Weights of a small GPT-style language model, trained from scratch on English Wikipedia: MLP 1024 SwiGLU, normalized queries and keys.
MLP neurons of a small language model. Each row is named by its layer, matrix (down: output weights) and neuron, and shows model dimensions 0-127. Each number is 128 + 24 x the weight over its row's rms, rounded and kept within 0 to 255. A neuron's up and down rows have the sign that makes its largest values positive.
A block is one neuron, or neurons of one layer that tend to fire together. Before each block is what it responds to, as a language model described it from the Wikipedia text at the highest values.

Description: Main verbs before a complement
L10.down135 [132 154  74  86 193 154 133 111 141 136 129 137 128  81 105 109 107 131 128 107 118 104 145 134 114 142 124  99 157 134 125 137 126 101 150 133 145 144 163 144 116 134 153 158  96 112 160 187 109  94 110 147  95 108 109 118 181 120 111 157 144 126 127  83 178  48 118 124  77 138 114 132 142 131  88 116 125 159 129  98 149 136 142 139 139 112 138 156 121 148 139  97 128 129 143 129 104 136 104 137 127 128 132  75  81 134 131 140 132 100  92 157 142 117 135 167 126 135 109 126 136  93 173 130 152  83 136 114]
L10.down309 [100 113  97 128 143 100 163 136 148 111 134 148 156 122 129 136 130 137 122 150 168 156 120  81 177 114 106 149 126 125 107 120  96 110 119 198 104 132 132 137 137 167 176 117 163 126 128 144  84 144 116 140 139 145  99 186 156 161 156 123 138 116 140 108 140 158 142 139 106 122 104  83 116 116 103 165 144 146 207  88 109  95 102 136  83 141 141 152 131  98 146 103 122 110 130 141 100 145 108 152 140 102 123 125 159  81 125 148 119 136 138 163  94 146  96 156 129  96 122 145 177  87 114 143 146 131 100 110]
L10.down336 [128 155 137  80 111 151 133 116 145 137 159 151 111 146 151 138 175 140 125 112 129 151 180 166 141 107 124 120 126 179 137 148  88 160 112 127 160 119 156 114 116 105 169 142 109  89 131 145 166 105 123 147 177 158 137 138 104 127 116 159 169  90 173 138 102 128 116 104 179  99 128 117 168 156 147 153 109 121 110  92 144 141 144 188  96 163 156 109 107 158  96 149 112 108 142 142 148 147 127 120  97 122 121 123 154 155 142 145 103 134 156 126  98 142 147 111 115  86 143 123 155  88  93 129 178 155 114 115]
L10.down408 [154 144 151  96 130 114 144 157 136 119  88 200 146  84 151 109 147 144 152 136 140 106 144 132 144  98 130 115 140 133 130 143 131 121 109 153  80 142 161 135 124 122 128 107 147 124 110  77 149 151 123 123 106 118  95 167 149  92 142  95 130 135 141 100 112 143 123  89 107 142 124 126 115 119  92 132 152 163 130 124 130 146 120 123 123 114 143 118 103 130 139 101 155 101 185 134  78 173 101 115 145 107 109 128 133 183 147 116 155 108 119 159 140 117 177 107 122 113 203  92 142 109 133  93  98 127 105 150]
L10.down557 [170 193 110  54 141 118 154 119 134 110 120 121 111 119 103 130 135 173 137 130  96 153 154 122 115 134 166 125 102 138  84 139 115 160  78 152 133 136 113  85 107 147 112 129 117 135 141 130 122 128  95 144 119 112 154 160  94 109  89 135 125 139 113 142  87 125 112 161 105 120 108 146 139 147 132 133 159 115  92 107 133 133 139 168 180 135 150 121 153 116 154 109 151 117 101 129 110 127  76 140 170 108 138 139 103 118  69  94 172 158 146  77 109 127 151  94 119 149 156 126 110 110 134  89 104 130 117 127]
L10.down583 [167 167 122 104 128 110 116 135 103 113 136 109 159 123 156 115 118 142 165 105 163 109 169 113 130 123 159 144 106 162 128 138 121 140 131 103  99 121  84 126 101 134 128 166 104 136  88 168 145  95 155 104 119 136 149 107 119 132 114 149 123 138 101 169  99 142 144 105 171 130 161 138 164 152 153 129 151 133 107 116 162 138 160 111 137 136 138 111 115 129 118 149 102 133 151 131 138 101 123 115 114 124 125 129 142  91 145 126  89 150 114 149  98 142 127 162 117 106 146 127 182 138 130  56 122 106 105  85]
L10.down821 [159 128 136 111  88 145 160 143 110 111 123 134 146 106 118 112 134 184 158 136 142 108  96 164 165 113 126 121 132  93 168  89 112 117 118 122 132 179 161 114 144 135 109 155  89 103 121 173 108 130 105 140 140 140 127  88 115 149 106 102 115 109 139  99 124 122 129  95 101  89 101  91 175  94 112 142 160 133  94 147 148 141 197  85 133 100 139  89 102  88 160 162 147  90 167 119 112 116 123 123 157 108 145 115 135 129 134 135 132 106 117 134 135 142 129 110 134 168 107 152 133 101 131 138 146 172 179 117]
L10.down884 [117 157  96  89 115 167 132 112 132  89 114 125  67 127 137 151 152 124 122 125 121 113 133 163 103 155 120 159 158 162 125 156 116 124 118 160 125 154 134 131 146 137 144 138 126 165 142 145 111 104 120 143 123 119 171 132 100 142 114 151 138 159 115 118 178 138 118 100 168 122 134  63 159 184 140 108 151 131 124  98 154  97 116 132 135 142 113 128 105 146 184 111 136  82 141 111 128  64 108 100 123 131 108 105 125 174 159 151 103 159 132 117 110 114 159 126 152 120 135 142  98 104 129 123 151 164 157 127]

Description: Inside fixed compound expressions
L9.down5 [144 133 131  95 145 170 108 145 116 200 123  96 121 127 136 151 161 132 139 103 144 142 151 168 122 105 142 158 103 119  85 106 117 127 137  94 106 129 165 108 113 104 107 109 141 135 155 171 128 157 111 125  76 125 130 103 145 134 106 119 170 133 108 147 135 177 159 120 100 119 116 123  76  96 146 135 151 172 109  99 117 119 121 145 164 107 136 137 122 158 117 174 103 128 135 120 109 123 122  95 141 132 117 133 107 102 127 137  85 134 140 135  95 139 164 170 167 125 114 113 109 118 116 158 156 141 123 155]
L9.down407 [131 128 145 125 120 109 110 139 102  70 108 108 102  93 145 127  95 111  93 167 112 131 114 105 150 116 110 103 128 122 150 104 126 118 129 175 120 166 158 151 145 129 124 107 144 147 149 109 130  94 137 152 117 125 172 125 127 111 149 167 133 136 136 127 134 113  89 103 165 103  96 115  95 153 141  91 146 134 157 134 154 158 131 118 141 114 149 140 125  94 164 145 161 131 126 134 146 136 142  83 144  77 131 133  79  99 166 108 156 200 137 120 128 124  97 154 141 101 138 150 112 175 116 159 132 153 163 117]
L9.down642 [165 100 118 153 153 124 162 118 116  83 132 121 133 150  93 104 120  81  91 161 115 113 139 194 101 113 111 129 160 150 142 155 108 157  98 136 132 176 121 137 124 131 144 105 109 108 117 193 116 141 133 114 143 165 102 130 133 113 171 135 111 170 103 117 122 145 154 116 163 103 129 129 131 162 118 124 151 125 113 114 125 130 115 148 149 100 146  89  93 151 165 110 157 120 138 121 117 162 145 172 135 130 131 112 158 129 142 150 147 147 120 147  81  99 121 128 135 136 138 139 162 156 162 129 124  98 155 122]
L9.down880 [113 116  96 143 149 150 183 110 114 176 128 158 123 144  94 150 137 131 109 110 121  98 161 112 141 134 130 109 138 165 117 134 120 100 124 151 110  98 122 115 159 122 113 108 170 120 146 124  77 144 172 123 121 121 130 125 150 157 113 157 114 113 100 137 116 129 108 159 146  71 134 157 134 107 136 112 106 129  86  93 111 124 125 176 109 165 141 134 171 130  79 130 139 155 122 169 126 103  83 143 146 157 120 115 164 136 115  92 157 117 127 142 128 119 150 105 125 148 132 125 134 165 106  92 139 151 140 102]

Description: Reporting and main verbs
L9.down108 [163  92 168  92 142 134 145 118 112 144 147 131  88 117  71 139  98 138 126  92 106 143 140 125 128 150 154 129 153 162 151 120  94 163 121 124 143 124 147 103 143 157 126 130 100 132 116 142 114 126 108 109 137 122 111 113 133 116  76 117 138 110 147 162 102 147 131 143 128 136 143  99 131 139 141 137 114 145 109  95 134 145 104 120 129  93 121 158 112 108 110 143 160 148 124  95 148 116 140 144 116  94 133 153  95 100 116 105  84 119  90 136 100 135 114 137 111  87 153 117 120 160 127 164 123 122 114 138]
L9.down516 [158 126  97  78 117 142 111 116 113 137 127 172 102  73 172 122 164 143 188  93 168 106 149 125 120 114  93 181 130 101 134 145 131 140 127 133 102 120 116 122 145 144 143 149 131 113 139 162 112 106  78 171 123 131 123 133 149 117 110 109 104 141 132 172 154 146 131 109  85 115 158 110 162 151 114 126 111 134 155 128 118 106 129 127 111  95 105 127 104 101 120 132 121 114 131 165 125 120  73 112 139 119 176 143 126 143 136 101  66 114 108 126 131 124 106 129 134 131 100 139 159 116 143 129 177 113 135 158]
L9.down669 [ 68 140 128 102 119 139 116 129 148 111 139 138  96  69 124 181 103 131 135 138 141 172 108 130 122  98 141 111 128 174 122 153 128 146 117 102 127 169  93 153 134 131 130 101 101 130 116 108  85 113 116 168  95 127  93 163 136 117 118 158 116  83 125 139 126 182 103 109 135 107 120 114 100 133 123 132 152 133 119 218 153 140 101 122 169 145 132 148 128  69 109 131 113 142 127 148 164 125 122 123 135 105 129 153 136 107 152 111  91  90 110 140  99 121 122 153 178 117 154 129  90 102 106 137 121 118 119 131]
L9.down685 [144 181 138  82 169 129 137 122 113 109 164 156  85 113 120 124 122 121 131 125 159 134 110 116 155 104 126 183 114 122 180 135  93  98 138 135 120 141 143 137 135 106 136 145 110 149 119 130 103 132 131  99 108  91 160 144 127 159 146 134 114 121 137 149 146 140 130 167 137 125 126 121 129 128 164 137 126 117 150 146 140 131  94 134 149 133 114 142 135 112 173  95 131 152 151 175  95 135 116 135 133 103 106 139 126 123  78  99 126 122 158 130 118 133 131 132 129 129 105 156 148 138 146 153 142 126  80 129]

Description: Place name anticipation
L10.down105 [123 156 142  91 120 126 108 108  98 151  95  87  78 161 145 136 137 169 114  87 120 148 120 163 120 154 150  98  99 135  66 117 110 132 105 104 159 131 120 150 131  84 133 120 101 140 149 123 108 115  95 148 122 148 157 126 138 122  95 115 106 108 139 130 122 139 132 155 117 136 137 166 139 105 143 119 166 151 142 117  95 157 105 111 191 187 132 130 110 134 131 128 138 145 137 106 140 166 113 153 126 179 100 171 122 154 144  90 171 100 147  91  96 121 108 102 107 149  97  96 162 137 122  91  99 137 115 130]
L10.down141 [123  84 139  92 112 121 165 116  87  98  91 151 110 113 129 102 142 120 147 117 111 143 173  94 110 117 146 134 133  85  90  89 158 124 139 158 102 105 126 114 124 117 127  90 134 137  49 113 108 140 114 143 120 106 116 129  67 164 142 129 148 132 103 119 148 161 105 114  92 135 131 155 143 125 125 130 122 145 122 137 158 150 150 138 106 111 122 148 120 144 150  85 150 134  76 163 111 139  99 109 115 150 106 169 139 122 102 152 136 133 113 122 174 134 138 131 128 133  90 117 137 141 111 128  73 143 123 108]
L10.down217 [144 127 161 124 126 147 111  98 171 112 114 102 133 113 139  81 154 168 107 108 153 145 137 105 129 153 110 172 168 134 100  93  89 138 168 130 117 168 127 100 147  92 132  70 142 177 129 152  97 130 170 128 133 119 110 125 169 120 123 154 131 131 115 132 133 168 110  95 105 160 180 138 134 136 125 125 152 139 115 111 146 143 120 101 103 125 177 130 141 109 153 115 125 109 128 115 135 105 101 112 109 121 131 141 136  99 178 113 105 151 164 146 142 123 165 126 100 109 112 118 153 127  76 113 141 109 117 131]
L10.down303 [147  97 129  75 145 129 120 130 121 159 109 129 135 127 148 138 138 160 156 165 114 114 148 139 158 153 132 119 147  98  87 116 129  91 118  57 152 110 128 129  94 115 168  94  92 159  94 125 122 121 120  82 151 141 134 108 144  67 135  96 143 102 134 107 170 132 149 117 139 153 154 116 115 139 119 136 110 159 144 122 160 111 115 165 124 107 145 110 120  97 144 130 150 135 123 141 169 131 131  93 139 123 131  99 139 130 130 133 135 106 179 144 167 116  82  92  96 115 118 124 116 122 127 124 124  77 111 133]
L10.down435 [140 126 144 102 122 159 131 161 120 146 114 110  79 144 107 127 136 120 148 136 165 198 147 122 150 119 144 134 114 106 117 124 127 105 127 115 116 141 110 125 124 181 137 123  74 137 137 137  88 117 128 140 133 170 166 109 131 118 131 169 164 115 131 127 123 132 122 110 134 118 128 114 156 134 111 150 150 116 121 117 150 135 101 120 118 154 125 123 130 114 158 179 112 143 131 133 140 128 166 204 117  63 148 101 102  78 123 125 108 120 130 114 131 123 116 113 122 105 171  96 139 106 125 143 146 111  95 142]
L10.down799 [123 118  84  86 130 116 134 129 124 135  82 137 104  91 112 135 128 166 152 112 123 145 116 109 107 143 170  96  83 139 133 137  88 101 127 122 132 147 116 149 152 145 126 130 157 157 145 138 118 135 135 133 104 169 107 100 122 175 125 125 128  84 138 137 104 122 144 120  76 167  89 161 129 157 113 163 113 164 137  98 155 167  81 143 100 154  84 123 144  84 149 126 126 151 129 163 146 134 152 155 149 130  99 148 148 111 132 138 142 157 159 144 133 104 138 100 101 127 111 127 127 148 139  95 149 114 123 129]
L10.down813 [186 149 135 141 143 101 119 145 166 110 140  89 103 148 126 171 122 137 144 157 152 130 128 122 135 140  89 104 139 136 100 106 139 115 141 117 127 115 121 159 142 133 130 128 155 129 184 124 111 134 125 126 112 132 117 134  82 139 111 156 150 120 137 120 105 151 155 137 162 112 130 142 118 110 124 129 133 130 100 100 164  99 116 130 140 151  86 162 118 112 126 120 116 148 140 111 163 120 102 122 141 148 100  85 152 100 143 102 150 126 187  80 124 137 102 125 140 118 147 164 108 104 159 156 151 120 147 109]
L10.down988 [116 148 132  72 120  97 140 126 136 141 120 150 106 159  91 122 123 137 129 159 114 105 136 127 141 130 140 144 123 131  94 148 120 135 122 123 131 105 121 116  85 149 155 130  88 130 161 127 137 100  91 125 124 118 142 148  97 117 163 122  75 140  86 118 130 131 105 158 132 117 149 168 121 132 108 127 110 144  91 154 148 190 169 117 166  99 119  85  97  95 165 158 140 157 106 160 111 128 127  87 149  89 166 138 113 107 143 111  99 115 159  66 107 101 136 105 109 124 124 136 164 111 144 111 113 108 121 108]

Description: Formulaic middle tokens
L6.down267 [127  84 137 131 128 143 156 121 136 160 168  90 144 144 104 146 126 145 111 121 155 156 141 111 137 142 150 139 145 115 128 104  97 105 128  93 127 145 136 123 145 126 139 158 153 110 111 151  95 121 124 163 117 136 130 163 146 133 132 115 111 145  98  93 149 156 140 113 133 126 140 158 125 137 156 139 123 127 126 135 118 107 152  67 103 126 113  91 106 149 152 118  84  86 175 113 137 190 128 106 173 118 117 121 154 157 130 142 116 146  92 145 142 114 139 125 111 117 156  81 157 120 146 169 133 145 117 161]
L6.down389 [107 119 111 125 172 173  88 142 137 193 166 107 102 149 128 107 135 127 146 154  93 130  84 126 135  67 100 103 118 115 119 133 120 120 117 144  93 143 115 129 138 127 127 143 173 134 146 117 105 129  86 133 118 148 113  77 150 145 127 128 123 151 113 155 139  88  93 182  89 139 131 146  46 137  90 181 120 148 142 171 118 142 118 120 159  85 132  85 121 126 132 154  83 120 122 134 137 104 118 140 134 122 142 129 138 139 150 147 124  89 155 105 130 119 138 129 103 127 140 104 154 137 133 160 137 135 118 154]

Description: Before place names
L6.down115 [125 156 124 101 138 144 167 139 142  98  89 157 105 146 122 132 133 135 152 126 136  84 116 147 124 129  95 134 111  95 114 127 152 155 170 108 100 123 137  80 141 122 182 140  87  99 147 112 138 125 118 119 175 123 157 133 103 167 128  91 153 118 150 131 142 125 130 119 127 140 112 133 141 115  90 136 165 163 104 119 149 162 115 126 134 128 111 102 118 135 115 122 107 135 109  99  86 134 105 134 114 146 120 109 109 109 122 106 141 116 143  94 108 143 149 117 110 163 170 113 160  99 133 165 139 132  74 133]
L6.down449 [123 147 126 139 117 121 119 132 164 165 119 103 164 172 159 156 137 127 117 147 134 139 124 101 126 158  97 140 121  81 125 138 119 124 112  85 135 133 112 121 106 123 126 132 153 145 141 105 113 113 107 137  89 103  89 150 152 175 139 157 133 123 164 106 168  98 114 106  91 138 172 122 103 113 150 142 142 143 112 176 153 190 137  93 146 141 143 105 102 142 128 105 133 104 119 149 107 109  81 113 111 112 137 155 141 124 146 148 115 107 107 134 133 174 117  98 150 113 176 128 141  95 146  95 138 122 162 102]

Description: Reporting verbs for statements
L6.down49 [115 148 141 141 130 123 155 102 128 157 100 120  86 127 116 151 128 124 141 134 145 154  82 170  91 145 135 144 132 174 180 113  89 153 102 127 166 107 145 114 147 111 120  97 101 154 123 127 123 121  93  93 124 137 135 158 127 110 108  73 140 145 135 146 141 132 152 150 136 110 138 150 120 126  94 162 158 164 123 117 181  90 141 128 168 122 149  96 135 134 138 151 120 136 156 113 135 119 145 137 138 108 125 127 106 193 126 126 162 131 117 135 161 157 190 111 143 150 159  88 139 165 100 169 172 114 144 154]
L6.down709 [135 130 120 179 112 132 110 108  91 133 165 120 119 115 152  98 127 137 117 109 128 154 110 132  92 124  90 137 114  95 152 107 131 145 144 160 134 161 144 108 131  81 141 103 137 148 161 138 153 141  99 117 136 103 118 161  89 101 144 149 147 150 104 126  86 107 129 140 111 118  97  87 151  92 151 141 126 128  91 118 107 104 145 103  93  75 142 123 121 167 155 160 137 122 124 144 149 159  97 143 127 166 167 139 112 166 117 103 113 128 148 161 123 142  91 135 170 119  84  98 152 130  92 145 111 105 118 122]

Description: Place-name continuation point
L9.down356 [129 164 139 117 112 107 152 136 115 135 119 134 116  96 143 176 103 111 170 122 144 127  99 132 157 153 136 109 157 129  73 154  62 123 110 148 132 144 111 103 116  97 108 128 101 149 151 101 133 151 161 159 146 106 155 113 121 182 123 134 155  96 125  89 130 114 145  79 134 119 124 122 141 105 112 105 151 120 121 130 100 160 120 126 146 138 122 124 138 159 120 141 107 145 147 149  76 138  80 176 147 164 159 136 125 143  87  97 102 121 175 124 137 134 152 111 140 121 142 153 135 175 142 130 109 124 107  95]
L9.down538 [141 112 186 115 173 117  49 150 122 133  83 123 106 102 152 167 141 112 151 125  89 126 125 106 142 139 132 118 103 137  85 136 169 148 102 104 132 124 167 138 124  90 122 101 161 108 143 145 138 100 148 172 150  92 133 151 131 167 140 142 128 131 111 131 163 119 153  92 131 107 138 103 106 131 129 133  94 138 102 131 140 132  87 120 169 163 164 134 124 138 169 135  83  95 120 164 118 110 123 127 117 137 141 163 102 116 126 116 107 115 166 105 178 149 115 153 136 142  94 132 143 103  96 123 121 126  78  83]
L9.down753 [136  88 126 155 127 110 154 104 115 128 137  85 109 120 117 135 136  85 134 104  94 135 141 164 165 154  95 117 110  81  82  94 104 109 111 103  97 162 127 108 152 122 103 127 115  86 127 134 138 142 175 136 134  87 150  89 137 129 142 172 140  66 136 119 127 136 122 127 116 115 119 165 141 156 146 159 173 116 139 128 120 149 129 144 146 126 118 149 137 122 138 146 150 104  99 135  58 117 115 110 161 118 142 106 141 145 171 137 179  92 158 103 139 111 142 145 126 114 123  90 144 111  86 139 140  69 124 100]
L9.down925 [ 94 133 172 145 167 117  87  85  87 145 209 147 132 167 115 124 119 109 103 107 137 165 141 121 115  56 144 116 161 139 163 152 104 172 150 119 136 106 140 134 132 160 122 168 120 123 117 112 143 106 161 171 146 104 143 169 116 121 101 113 121 109 121 141 137 115 143 131 120  91  93 148 149 126  95 145 122 112 122 154 138 156 104 133 133 137 118 109 111 123  91  67 187  97 143 119 107 128  94 126  77 126 168 132 174 129 121 139  92 153 111 127 129 145  98 129 100 113 145 169 122 106 109 139 159 148 106 148]

Description: Separator before numeric value
L10.down214 [149 123 109  96 131 120  97 151 125 118 148 114 153 105 159 143 113 174 145 126 137 105 140  97 151 140 129 136 138 106 115  93 152 146 145 146 142 124 108 122 134 132 140 134 205 141 131 140 124 147 109 128 132 128 148 140  97 110 155 131 141 148 101 112 114 113 129 116 125 108 121  92 100 118 122 121 143 128 117 133 126 175 103 105 106  83 123 139 162 115 128  90 174 115  95 168 154 145 104 113  96 156 117 139 118 131 166 130 171  78 125 166 120 165 112 119 163 109 115 156 126 128 154 105 147 123 199 111]
L10.down235 [131 115  89 184 164 148 121 120 123 148 110 102 124 162 106 114 114 119 173 127 127  63 106 118 124 123 132 145 125 157 107 129 117 127 142 115 157 160 134 136 131 173 170 153 187 172 129 107 119 161 156 164 148 144 144 184 106 141 120 159  79 150 137 133 142 123 131 118 134 122 142  98 110 142 189  99 147  91 114  90 106 149 120  99 151 114 149 163 141 159 111 168 100 160  96  98 104 100 115 151  93 123 118 142 160 132 128 126 127  72 122 128 136 128 135 141  60 141 161 153 151 142 146 124 110 165 106 126]
L10.down259 [145 118 145 161 108 136  87 138 123 101 141  99 120 104 106 146 127  93  91 133 128  99 130  74 124 139 161 124 100 116 146 143 112 155  79 121 134 142  57 134 150 124 148 134 118  93 166 169 151 125 176 169 115 158 142 137 116  88 145 144 114 134 158 143 127 100 117 108  99 127 182 127 141 155 122 161 152 113 121 142 137 107 149 153 122 136  99 111 109 121 114 153 160 115 116 119 140 113  93 153 124 118 115 144 122 170 119 134  90 155 144 179 133 122 137  72 109 142 152 127 116 114 126 116  60 148 117 134]
L10.down353 [ 91 124 128 138 176  79  94 152 121 125  92 138 123 124 128 136 109 122 135  98 124 155 141 160 131 137 107 128 153 158 153 133 120 152 120 112 135 127 173 139 160 112 108 146 115  67 117 109  89 128 117 162 131 169 127 112  98 130 189 117 124 123 135 105 109 136 104 141 126 135 113 107 109 135  96 142 128  93 136 118 116  99 132 120 137 137  98 132 110 107 121 138 139 156 188 103 139 132 123 135 171 118 108  95  77 126 183 110 131 158 137 147 115 162 134  91 131  69  90 107 110 111  92 108 108 152 133 148]
L10.down426 [ 99 125 128 127 105 164 127 123 137  91 106 110 143 107  89 127 131 153 126 126 102 141 113 138 118 172 132 138 185 123 137  99 161 158 132 132 151 147 145  96 113 125 140 122 202  97  89 127 158 155 129 108 122 135 139 133  94 169  95 101 138 149 137 110 107 117 176 121 160 121 118 145 130 153 141 122 135  91 163 124 104 156 150 127  80 165 155 138 117 144 124 143 159 128 122 130 123 135 173 116 118 146 174 111 108 157 161 138 161 142 114 102 159 144 131 171 114 116 138 108 112 113  86 104 158  51 152 101]
L10.down491 [ 75 146 107 118 135 116 113 149  97 135  93 115 143 133  90 179 119 154 113 153 138 127 111 189 148 103 127 127 100  91 158 127  75 125  88 124 127 154 105 138 111 133 107  92 134 155 143 132 107  95 150 115 121 178  89 114 151 131 132 123 145 128 139 170 104 112 124 127 162 176  97 125 119 104 115 131 142 103 159 106 178 142 133  96 132 107 159 136 101 115 127 136  82 124 125 155 100 106 100 132 149 144  99 154 115  91 171 113 134 115 138 145 126 134 104 120  82 139 177 128  70 105 114 171 105 113 161 126]
L10.down508 [147 148 139 146 103 140 134 117 115 143  91 111 134  93 158 162 126  92 137 140 135  84 125 140 117 110  86 146 154 116  93  69 165 122 146 102 101 128 143 169  82 123 105 111 132 177 117 191 107 146 140 127 147 143 178 159 145 134 157 129 145 133 103 119  97 116 124  98 137  88 120 140 143 140 154 139 115  96  92 112 146 135 145  92 138 127 115 125 118 140 154  80  97 125 119 130  89 107 156 143 105 141 112  78 119 164  69 130 154 135 107 126 144  76 141 138 100 102 155 112 105 153 121 127 118 142 121  99]
L10.down638 [153 119 176 124 143 165 104 118 158 146 113 138  80 150  72 115  99 105 114 134 132  90 158 114 113 137 147 104 144 137 133 115 126 143  99  84 103 130 116  81 141 129 103 123 139 141 110 109 116 137 128 121 146 114  95 139 140 129 113 154  96 126 133 111 106 127 117 146 129 150 182 131 126 112 139 107 120 115 125  71 120 145 153 133 131  97 120  96 129 117  86 161 117  92 150 141 143 111 142 137 114 152  83 117 149 173 161 115 106 166 127 173 164  88 119 159 123 144 152  87  99 145 109 145 130 203 136 164]